Part of a small language model's weights.
Size: width 256, 15.3M parameters.
Training: a variant of Muon for these matrices, 332M tokens, 10132 steps.
MLP neurons of a small language model. Each row is named by its layer, matrix (up: input weights) and neuron, and shows model dimensions 0-127. Each number is 200 + 30 x the weight over its row's rms, rounded and kept within 0 to 999.
A block is one neuron, or neurons of one layer that tend to fire together. After each block is what it responds to, as a language model described it from the Wikipedia text at the highest values.

L9.up3,245,199,135,230,182,183,160,199,218,233,198,210,296,192,210,166,215,165,188,214,256,195,208,229,176,210,175,239,240,230,215,170,180,155,148,186,245,197,246,181,199,235,210,197,150,216,243,192,171,180,181,192,234,197,196,202,201,231,213,204,218,213,160,155,143,204,173,160,216,173,155,254,218,190,240,179,182,221,221,158,239,168,201,184,206,231,224,181,226,214,243,210,225,200,163,153,244,209,187,225,268,189,185,240,184,148,169,154,242,159,228,188,188,157,217,123,160,204,155,195,210,214,233,207,219,213,226,196
L9.up425,219,128,207,190,183,194,205,201,164,224,188,242,296,188,181,159,211,189,224,206,180,165,171,254,206,215,206,229,196,211,184,203,187,186,200,168,179,187,208,139,204,218,213,181,218,211,202,217,182,181,257,188,212,206,174,213,226,208,211,200,214,249,201,205,157,181,211,203,226,154,163,230,180,162,189,173,151,197,220,136,256,107,209,157,182,237,212,217,174,181,191,225,199,190,157,162,245,171,221,197,193,216,219,202,155,192,184,138,204,195,259,202,218,182,171,191,170,198,156,259,205,228,215,169,262,238,223,184
L9.up458,227,211,193,193,169,234,190,153,226,226,227,194,248,187,183,197,214,196,172,212,217,187,177,261,123,293,178,182,224,245,155,173,239,230,140,213,188,200,182,197,191,238,211,206,248,170,191,211,166,189,200,169,157,186,179,205,210,224,193,198,176,210,226,237,206,167,224,156,220,150,203,138,231,166,267,206,197,167,220,171,148,157,212,223,239,175,248,214,131,180,159,225,179,234,235,173,187,170,247,219,226,184,158,185,174,216,186,190,194,204,231,230,275,167,216,170,241,217,197,197,134,213,177,231,247,212,212,192
L9.up539,195,195,219,187,236,218,185,163,150,206,241,201,249,209,181,163,190,220,192,160,232,241,190,204,206,220,236,248,193,255,200,120,230,202,223,205,226,155,199,163,198,225,225,176,215,147,211,193,207,168,221,231,170,210,188,185,145,211,139,203,230,249,190,175,190,173,159,178,195,198,170,200,219,232,183,212,139,181,235,148,219,154,207,220,164,247,196,251,191,166,226,252,203,201,154,171,216,172,233,157,188,201,266,293,232,202,184,188,199,164,212,221,203,176,166,149,200,180,138,212,183,215,195,174,197,257,210,174
Subject noun phrase end. The last token of a clause's subject just before its verb, often plural endings or "and" joining subjects: "his father moved", "buildings are", "It is".

L8.up1,231,171,203,167,187,219,194,194,197,173,180,196,147,212,176,219,203,231,206,230,160,188,192,223,239,239,228,205,184,237,175,205,212,205,190,168,156,215,156,147,178,232,235,210,196,212,198,216,251,208,163,171,248,209,197,206,162,222,147,174,212,243,258,237,162,231,228,223,199,150,238,251,196,215,176,205,161,213,221,214,255,177,181,152,208,190,215,177,216,177,152,163,168,164,206,219,228,259,268,154,269,183,225,215,292,161,195,202,214,174,211,231,186,191,210,170,197,215,232,186,181,188,212,209,187,192,183,139
L8.up89,195,154,176,229,168,189,235,219,239,163,228,236,190,189,176,192,201,173,238,218,192,236,207,200,190,213,233,123,210,223,181,241,228,227,200,187,155,198,213,219,197,193,195,186,184,255,188,196,211,157,199,187,237,192,248,208,273,204,211,154,163,135,258,128,213,176,191,204,211,231,209,291,129,236,240,172,231,160,202,225,255,135,172,125,183,240,188,191,168,193,159,216,177,231,148,216,167,140,135,181,216,204,241,232,152,175,200,211,186,201,249,240,218,217,161,171,221,206,197,190,189,196,199,182,217,183,160,201
L8.up104,201,171,195,238,194,205,181,186,133,236,208,184,211,225,201,203,218,206,171,152,172,256,157,226,191,198,237,215,143,146,231,160,240,193,200,159,188,158,187,211,130,193,173,178,223,190,206,206,168,245,161,182,204,160,176,231,170,169,205,189,171,225,195,173,169,232,203,211,232,185,151,200,253,202,212,189,189,155,191,220,258,191,184,194,214,207,204,223,173,218,175,262,173,262,204,214,231,144,225,228,187,184,195,166,199,169,219,172,166,146,204,184,172,196,214,227,240,150,197,220,192,228,173,204,209,232,217,207
L8.up125,198,204,227,208,191,179,243,193,258,163,256,219,200,208,217,196,236,259,151,187,182,235,173,236,211,185,190,198,194,227,221,208,230,225,200,219,240,192,157,200,220,195,232,207,217,196,166,247,146,174,194,192,199,153,163,200,251,224,239,246,206,151,179,167,181,180,205,237,216,164,219,167,258,216,238,184,222,172,166,223,192,210,272,191,202,236,219,179,153,166,161,225,171,239,204,236,184,146,207,172,158,260,235,190,117,208,174,198,196,208,192,202,197,188,165,205,246,196,203,249,171,187,157,252,207,145,186,262
L8.up151,214,209,228,216,175,192,226,171,195,225,139,184,172,189,283,156,218,167,149,184,173,237,179,219,238,164,231,218,139,189,159,246,278,318,238,182,197,221,197,177,254,185,206,207,179,132,192,213,189,210,184,225,246,198,192,173,208,164,220,173,190,229,211,200,225,190,184,209,269,189,200,223,239,186,143,211,182,158,195,205,211,187,193,199,192,221,154,234,159,188,215,145,170,201,191,196,256,134,261,196,220,213,195,179,174,200,179,157,184,169,173,153,234,221,202,202,172,205,231,185,193,192,146,226,218,193,222,230
L8.up152,193,144,191,200,188,161,188,209,210,167,173,194,158,168,179,191,200,177,216,258,229,188,181,222,203,187,150,143,204,225,185,242,216,210,226,172,142,199,205,146,182,257,189,199,215,192,197,191,234,185,181,169,188,184,245,212,228,166,208,197,152,212,220,239,203,225,211,225,164,188,191,235,155,201,206,259,188,188,218,229,157,223,169,214,181,202,194,200,197,189,200,160,193,243,190,182,238,210,208,268,267,220,192,174,187,169,166,203,206,258,226,165,273,170,193,181,205,209,215,282,221,216,213,199,213,175,220,214
L8.up161,196,215,171,209,159,139,198,172,195,202,163,183,222,174,214,201,184,133,222,216,168,206,203,164,184,220,156,195,251,233,230,197,215,200,194,149,198,193,166,178,193,244,146,211,244,269,177,225,210,246,172,151,177,255,215,189,214,196,250,197,182,153,197,209,201,184,204,262,221,145,185,223,215,222,205,159,261,154,142,142,245,155,207,187,163,206,217,216,217,151,214,220,180,192,155,165,185,197,202,186,237,226,184,144,221,126,200,174,208,192,209,209,182,165,207,239,200,191,190,191,227,147,198,194,220,221,210,158
L8.up243,200,255,171,207,161,172,250,222,127,222,209,162,217,186,189,228,173,200,207,167,191,205,167,217,219,190,209,208,168,195,170,212,198,210,176,170,146,203,220,196,140,214,225,164,207,236,139,217,178,187,116,189,226,197,138,172,221,147,219,197,173,156,200,235,225,227,204,200,185,181,173,148,227,198,211,166,197,229,170,117,229,186,228,193,196,210,215,193,240,213,170,171,175,168,179,189,257,202,143,178,272,193,204,184,178,168,191,211,162,191,140,174,148,210,180,216,193,211,299,156,197,242,178,200,212,218,177,221
L8.up261,259,204,198,231,221,183,227,181,259,262,208,233,165,203,226,227,213,277,191,127,193,216,135,211,211,141,178,164,289,223,178,227,177,208,136,213,224,219,186,174,202,193,214,201,186,239,170,190,207,233,208,171,243,183,205,237,168,183,193,146,208,210,170,240,200,228,218,237,173,187,240,256,229,248,205,188,191,197,196,120,189,188,157,188,184,276,187,152,195,212,223,194,191,230,172,199,216,201,200,227,202,205,215,189,205,198,202,184,197,182,149,192,238,241,212,172,224,182,134,181,239,162,203,176,186,251,246,194
L8.up266,189,171,204,146,215,163,180,195,167,202,218,184,184,161,145,240,250,198,157,203,176,184,145,215,216,206,188,213,219,255,221,205,238,156,189,219,217,195,256,164,259,219,184,201,184,120,244,177,206,257,155,161,219,180,249,187,231,217,219,208,140,223,198,213,213,186,175,245,198,231,224,150,226,202,192,186,199,215,176,200,228,190,171,212,220,178,243,203,166,182,221,194,174,122,187,193,195,197,214,188,278,257,192,239,200,213,183,252,165,159,160,252,256,191,176,203,178,153,233,205,226,226,221,214,199,157,218,187
L8.up574,197,206,215,223,182,199,181,213,205,203,218,168,221,196,228,163,209,183,191,205,203,146,160,162,207,214,182,156,187,218,246,147,196,211,202,166,185,176,167,170,260,147,133,173,244,295,206,190,218,220,177,220,151,175,181,218,180,245,247,169,160,208,153,159,210,216,185,265,217,218,199,218,236,252,187,220,157,182,237,191,217,230,264,147,194,227,201,187,203,176,176,195,151,232,148,193,244,150,248,150,229,199,179,178,260,172,221,232,200,194,207,231,227,174,225,203,223,190,265,216,167,227,200,239,152,134,182,178
L8.up617,235,145,238,200,183,147,182,209,229,220,223,238,254,190,250,202,219,191,183,196,224,154,213,199,117,209,189,208,215,243,203,188,190,249,190,229,220,198,188,203,196,162,201,253,197,182,207,208,214,180,151,185,173,205,150,270,220,176,201,237,199,195,220,172,228,187,202,250,138,241,152,220,179,197,215,207,190,168,198,176,166,213,260,184,174,195,216,184,167,146,190,217,189,188,216,217,201,220,172,243,180,213,199,180,185,163,172,214,222,247,241,169,234,183,243,248,237,218,185,264,212,239,226,154,128,204,204,171
L8.up791,191,224,256,222,178,245,179,226,236,187,233,154,231,171,217,149,250,172,178,206,235,190,189,192,119,220,210,174,231,194,185,169,202,168,222,175,159,172,260,192,177,211,163,188,171,212,207,202,250,163,196,244,163,154,187,159,152,198,197,260,184,206,172,213,200,197,155,179,236,213,159,164,154,201,206,162,197,197,167,171,203,186,188,163,137,169,280,247,208,199,225,177,200,161,187,199,212,231,194,266,214,204,232,211,212,223,225,204,188,183,255,220,198,176,189,191,219,233,262,210,217,221,228,206,175,259,171,237
L8.up891,185,201,235,215,213,212,222,194,228,134,192,208,231,218,162,182,226,239,221,167,186,236,123,241,254,140,231,195,200,231,91,197,206,238,191,213,202,191,177,233,245,191,191,223,170,251,181,215,199,209,228,222,196,207,235,166,182,237,253,205,176,207,185,211,218,147,199,186,251,257,257,214,200,211,216,168,185,186,145,184,179,164,183,216,205,207,253,214,198,174,204,145,211,214,219,221,217,179,229,213,199,225,204,195,197,208,183,137,169,210,216,191,219,163,196,195,200,185,238,224,181,191,202,190,213,257,223,221
L8.up906,167,211,165,220,197,202,247,194,199,215,213,239,204,180,218,225,164,178,133,274,149,242,158,166,151,206,194,174,211,250,221,195,200,179,179,235,162,252,217,210,184,132,209,158,153,192,192,272,253,239,179,158,181,191,233,198,167,201,211,153,237,219,182,220,160,186,210,237,201,220,206,275,206,223,197,217,164,163,192,154,159,233,180,209,172,211,218,196,218,223,179,199,118,199,202,206,232,239,236,199,205,187,174,162,227,161,221,212,210,176,199,212,257,189,174,156,165,271,215,173,205,215,167,194,215,176,174,210
L8.up979,185,188,235,212,222,118,245,188,202,169,187,233,192,254,224,168,228,185,213,175,256,228,173,209,242,212,141,159,207,246,255,252,223,161,191,154,158,180,154,234,136,253,191,163,219,176,192,244,196,234,196,182,134,201,181,254,184,178,231,226,155,210,155,193,189,194,238,133,192,239,180,240,223,203,137,218,199,188,216,211,209,196,208,185,181,230,186,168,234,176,233,231,191,168,212,210,194,182,209,165,203,213,154,256,168,203,224,204,254,232,146,186,171,145,143,169,213,166,205,195,188,215,176,163,231,160,191,195
Table headers and word-internal pieces. Fires inside Wikipedia table header rows (pipes, the line break before the |---| separator, as in D | L) and on word-internal pieces after prefixes, such as dis-in-tegrated, un-ass-uming, re-aff-irms.

L8.up31,174,183,214,159,189,217,260,185,163,218,223,251,152,183,190,206,189,234,267,236,190,186,176,196,203,220,271,158,258,196,223,188,215,196,165,194,136,207,146,182,183,190,220,214,222,205,194,279,221,156,237,210,173,203,196,211,211,229,222,185,200,218,236,222,200,218,228,162,187,188,189,235,207,214,178,229,190,239,274,176,167,144,248,166,161,204,187,159,148,178,265,149,223,214,207,200,264,146,205,203,224,172,221,196,196,215,170,204,160,199,179,204,153,188,233,201,196,196,170,218,215,223,186,174,172,202,169,210
L8.up80,228,143,186,200,251,231,249,181,196,222,190,237,229,167,189,167,156,173,185,160,225,263,147,237,195,184,198,234,242,231,170,190,227,187,247,263,211,176,213,184,232,223,202,159,249,192,222,201,232,186,227,166,179,202,194,241,188,239,190,221,191,262,222,170,141,190,202,225,232,205,173,204,210,185,226,177,185,207,153,160,197,163,240,180,214,239,243,209,193,208,231,221,202,152,186,164,241,149,246,188,208,230,179,230,162,167,149,166,224,214,247,164,224,194,171,164,194,195,167,199,183,207,164,187,297,253,192,141
L8.up154,207,240,229,166,151,223,182,151,145,180,195,228,185,181,194,213,177,265,190,191,175,221,202,220,187,178,227,181,199,244,194,166,203,143,189,200,161,177,212,203,215,216,207,199,172,216,181,195,175,202,213,193,160,162,209,145,166,151,197,235,163,194,185,213,230,233,180,214,202,183,236,176,181,252,192,163,207,205,140,186,233,164,152,211,192,231,206,188,200,213,207,231,180,174,172,185,260,160,166,168,203,244,203,222,193,210,204,191,153,202,179,184,239,176,172,253,206,208,202,243,243,246,186,196,215,264,225,220
L8.up235,176,202,196,214,236,216,261,236,217,169,276,142,162,201,217,200,210,197,255,261,202,229,162,161,158,178,221,192,231,192,261,216,243,209,262,182,128,174,203,173,226,209,146,173,215,156,200,265,228,219,194,214,174,151,168,173,226,196,192,173,177,229,210,223,213,204,189,157,196,238,217,189,231,179,213,238,231,148,177,191,116,207,227,193,227,161,221,178,188,253,210,200,239,207,216,241,185,165,196,234,200,159,190,145,217,188,183,188,162,172,222,212,201,201,221,203,251,191,255,165,189,218,192,178,238,189,195,187
L8.up358,187,239,233,190,219,210,231,201,214,152,195,185,158,134,186,173,202,197,204,153,212,244,177,200,233,176,233,166,213,218,175,152,185,173,146,127,173,193,195,200,182,225,225,208,169,182,162,250,176,183,223,174,258,212,216,238,225,228,166,200,166,197,215,247,198,194,229,223,224,234,264,194,237,221,196,195,223,171,176,207,276,224,138,202,160,224,188,197,261,179,210,239,195,177,205,217,166,222,195,220,135,204,195,248,233,226,241,184,161,169,225,201,182,213,175,196,174,197,201,246,157,191,207,204,241,228,187,268
L8.up380,146,216,206,162,219,230,188,218,215,226,193,157,195,220,184,229,183,182,215,217,238,246,183,224,156,234,268,169,211,174,145,223,204,190,240,177,175,196,164,181,199,206,176,205,242,206,172,223,245,197,258,249,189,168,185,180,231,236,278,230,194,183,248,159,213,177,214,237,206,209,205,225,274,138,150,181,164,215,191,185,249,179,178,175,215,234,222,183,227,176,204,210,174,208,166,194,218,161,234,257,196,184,191,201,250,211,197,185,161,185,199,223,179,170,198,221,182,172,171,204,221,178,245,212,225,222,226,171
L8.up465,185,217,193,239,219,213,210,188,188,241,203,189,183,211,183,234,215,251,228,218,218,205,256,189,193,239,166,187,234,246,163,172,260,238,187,167,229,159,157,158,186,149,177,192,194,211,193,179,185,219,223,181,218,187,172,174,204,213,236,129,187,223,158,244,204,258,198,155,235,190,189,244,228,201,152,172,171,198,214,193,125,211,239,204,218,243,221,194,182,169,196,182,251,210,222,238,215,186,198,249,207,227,166,201,146,195,199,134,221,213,242,214,211,211,216,218,166,212,204,237,173,181,174,134,240,201,210,235
L8.up528,186,240,201,185,190,196,167,201,250,242,213,200,240,217,191,157,175,184,201,174,150,215,174,190,252,153,239,159,231,238,209,171,201,163,152,162,187,177,152,242,210,214,203,164,194,209,207,219,252,273,219,197,178,174,228,225,196,179,181,204,211,219,182,169,211,157,241,181,223,180,148,222,245,168,156,168,227,240,187,254,219,220,199,193,223,174,190,236,219,184,162,180,206,169,228,201,237,238,233,211,211,136,196,224,213,244,208,213,220,218,208,243,201,140,199,133,216,219,246,209,205,266,211,209,195,227,231,204
L8.up535,210,206,184,173,198,221,207,245,225,230,210,218,202,184,229,197,228,256,211,225,209,148,155,222,215,204,164,138,217,147,178,177,193,196,146,224,232,183,205,200,204,202,182,211,249,190,212,192,198,201,224,211,231,168,174,248,190,218,211,213,210,229,172,196,209,265,246,180,200,190,213,215,270,150,153,186,164,185,168,169,179,203,142,186,156,204,188,208,205,162,211,143,199,206,191,144,188,222,211,171,241,146,193,186,211,213,219,233,153,223,209,199,244,198,209,153,213,194,183,193,251,227,225,187,265,226,228,234
L8.up581,192,179,252,221,196,176,227,182,185,222,182,193,207,191,155,224,197,214,180,233,161,230,108,178,242,180,205,222,223,228,216,226,177,208,159,158,206,224,151,219,164,214,177,172,227,227,176,196,196,150,211,168,174,227,201,239,167,206,200,263,213,241,185,187,159,189,251,213,210,224,139,213,222,244,214,217,191,149,212,176,214,227,224,198,194,185,218,181,223,226,210,210,176,227,214,167,185,216,166,207,185,214,190,230,179,213,155,246,209,187,230,217,241,144,227,192,211,200,194,214,236,254,145,178,248,199,196,225
L8.up652,238,202,249,194,173,241,216,104,218,182,237,206,182,226,168,200,213,136,232,209,177,202,108,237,211,170,286,222,220,235,222,226,164,236,217,196,195,214,178,187,200,272,162,161,232,222,173,211,228,210,213,238,255,245,160,208,205,244,170,257,164,217,256,199,208,171,235,140,199,187,184,229,248,196,204,207,179,180,172,194,269,170,210,187,187,229,203,231,196,208,200,175,165,194,187,181,181,183,223,158,153,222,150,130,172,165,153,159,201,223,210,159,189,199,171,213,160,207,226,181,200,213,192,214,214,191,201,179
L8.up719,238,244,198,164,235,206,177,225,228,237,173,247,209,172,193,236,223,168,184,227,223,200,185,190,203,233,243,197,176,192,181,200,179,180,208,234,210,204,231,170,211,195,227,201,261,260,196,197,220,227,270,220,198,217,193,168,253,242,204,202,190,236,218,204,203,135,196,166,253,174,262,206,219,191,213,204,139,213,181,187,247,158,208,188,146,221,207,228,207,221,176,177,167,212,200,129,192,156,195,189,196,203,146,244,149,206,188,186,248,190,229,153,191,225,188,198,209,165,211,178,232,207,206,160,245,222,266,219
L8.up778,145,229,193,142,168,132,256,188,213,213,235,235,204,185,157,212,192,181,232,140,166,191,175,175,184,191,258,260,235,295,162,204,185,212,180,181,249,195,229,147,210,210,217,231,188,185,192,232,177,196,163,212,210,223,192,232,270,267,219,195,223,252,193,160,159,193,125,136,244,191,174,218,248,174,215,198,172,222,194,165,260,167,217,164,174,218,192,204,195,216,233,221,204,193,191,208,213,211,242,193,214,168,220,208,227,220,185,195,189,239,213,154,182,198,210,237,178,251,184,190,186,205,221,189,232,212,201,199
L8.up806,243,202,187,173,228,236,208,246,192,208,179,212,230,194,172,184,182,163,177,224,206,214,163,256,173,217,177,235,203,262,171,185,242,196,188,224,244,151,207,233,194,242,235,191,186,225,187,189,200,156,238,224,161,214,167,202,243,211,217,168,154,269,188,216,164,185,168,190,227,175,156,223,220,157,203,173,149,218,181,128,220,144,198,192,182,229,237,206,191,189,207,210,196,194,198,84,215,222,220,214,216,189,185,177,206,190,167,155,221,212,238,162,224,201,221,205,192,219,157,208,180,208,236,195,289,275,232,176
L8.up836,188,233,220,199,192,185,213,181,192,243,182,238,177,144,207,174,195,232,241,151,207,181,191,131,219,178,179,170,203,248,213,172,274,185,226,228,197,207,169,222,190,235,165,212,192,229,179,195,173,232,190,183,144,177,176,206,244,215,164,178,219,294,228,213,202,179,226,205,264,176,149,208,197,213,201,168,187,174,142,172,234,238,186,184,211,207,206,205,163,188,243,213,200,200,252,200,190,227,186,201,226,172,210,176,172,234,216,187,252,191,143,212,193,178,173,159,187,204,210,177,203,215,158,204,228,170,159,177
L8.up981,245,177,220,266,206,164,247,185,191,240,192,175,230,180,210,229,208,180,240,180,218,232,224,167,208,215,170,134,200,186,279,203,207,152,124,154,208,225,213,189,166,182,204,222,198,251,187,177,192,186,166,214,196,174,207,194,168,211,189,186,166,210,243,234,199,222,218,258,234,146,191,224,214,246,126,198,194,169,158,188,201,170,213,175,204,204,223,150,170,143,151,218,178,170,199,198,211,160,264,189,187,217,172,186,239,209,198,234,162,203,212,179,234,208,187,134,170,138,193,210,210,161,256,182,191,228,187,166
Main-clause subject starters. Opening word of a main clause's subject (the, it, which, he, its) after a comma-ended introductory phrase or sentence break, e.g., "By 1955, the squadrons".

L7.up630,228,160,150,197,171,185,183,227,204,184,171,209,237,190,197,228,225,162,212,199,212,207,197,212,201,231,156,241,234,214,181,208,259,174,233,206,280,206,175,187,195,207,179,188,147,218,157,233,228,191,200,202,213,158,215,204,175,181,191,164,180,224,189,174,185,161,238,192,243,262,174,224,174,188,161,163,114,125,216,220,203,191,258,151,203,215,209,180,182,225,182,206,197,180,185,251,195,150,226,186,215,250,189,198,195,168,209,179,209,175,159,137,220,177,169,184,186,266,229,216,234,196,180,205,225,213,210,198
Table header separators. Pipe characters between column names in wiki-table header rows, e.g. after Pld W, Candidate, Title; also semicolons and "and" in header-like lists.

L9.up294,158,178,141,194,138,167,159,211,264,211,198,208,215,169,161,196,169,201,191,190,201,218,175,156,215,198,218,179,238,241,194,180,150,220,192,248,222,244,168,126,180,230,220,193,181,195,158,236,235,227,183,162,180,208,207,209,207,209,244,200,157,228,235,220,210,175,210,199,218,180,226,224,166,122,220,183,180,195,167,236,205,192,182,220,204,218,235,212,216,189,221,195,180,165,251,178,148,195,200,239,228,180,166,184,170,131,149,209,229,180,166,217,235,223,220,169,185,215,226,150,236,148,192,248,238,225,186,249
L9.up366,219,175,177,208,172,230,231,193,227,168,183,213,149,166,183,185,189,184,233,173,187,200,173,189,182,170,166,171,204,187,216,176,207,172,238,274,175,169,214,142,158,216,184,221,186,238,214,169,209,180,179,185,185,181,199,180,189,199,155,144,125,230,266,196,176,172,219,151,247,238,232,260,247,180,224,237,208,173,159,202,214,140,225,247,224,190,211,243,190,147,229,212,216,192,222,142,164,177,204,225,203,215,251,164,161,168,220,187,246,170,149,187,211,182,213,197,196,181,266,181,221,218,158,245,172,178,195,133
L9.up666,245,194,170,227,185,232,159,243,201,199,206,200,174,213,186,241,248,162,211,188,169,194,186,155,203,227,227,206,254,199,286,239,251,235,203,206,160,226,223,239,141,258,180,210,226,219,223,210,177,251,146,218,143,249,144,204,183,223,189,210,174,233,203,192,224,168,132,213,221,182,196,245,187,181,145,168,207,208,215,125,235,186,182,213,207,180,241,220,149,159,237,176,220,237,173,202,174,184,206,144,184,226,184,165,148,197,221,211,180,159,171,199,253,152,206,157,184,163,261,142,186,195,198,205,184,259,202,219
L9.up720,210,215,193,179,197,246,179,241,216,167,232,227,197,182,218,205,245,210,196,228,178,169,220,144,223,176,191,178,203,225,219,195,245,176,186,214,183,194,172,209,204,210,205,211,203,172,195,240,176,222,196,199,183,202,198,206,228,104,218,161,169,201,213,153,210,221,196,207,210,176,163,235,183,165,191,151,225,132,214,229,235,207,266,231,154,186,173,244,174,158,175,187,218,138,228,197,221,115,200,192,191,205,178,178,157,181,203,183,221,181,246,225,223,246,207,213,224,217,179,200,156,229,160,240,156,249,185,241
Table header separators. Pipe characters between column names in the header row of Markdown-style Wikipedia tables, e.g. after Team, Candidate, Title, before Score or Votes.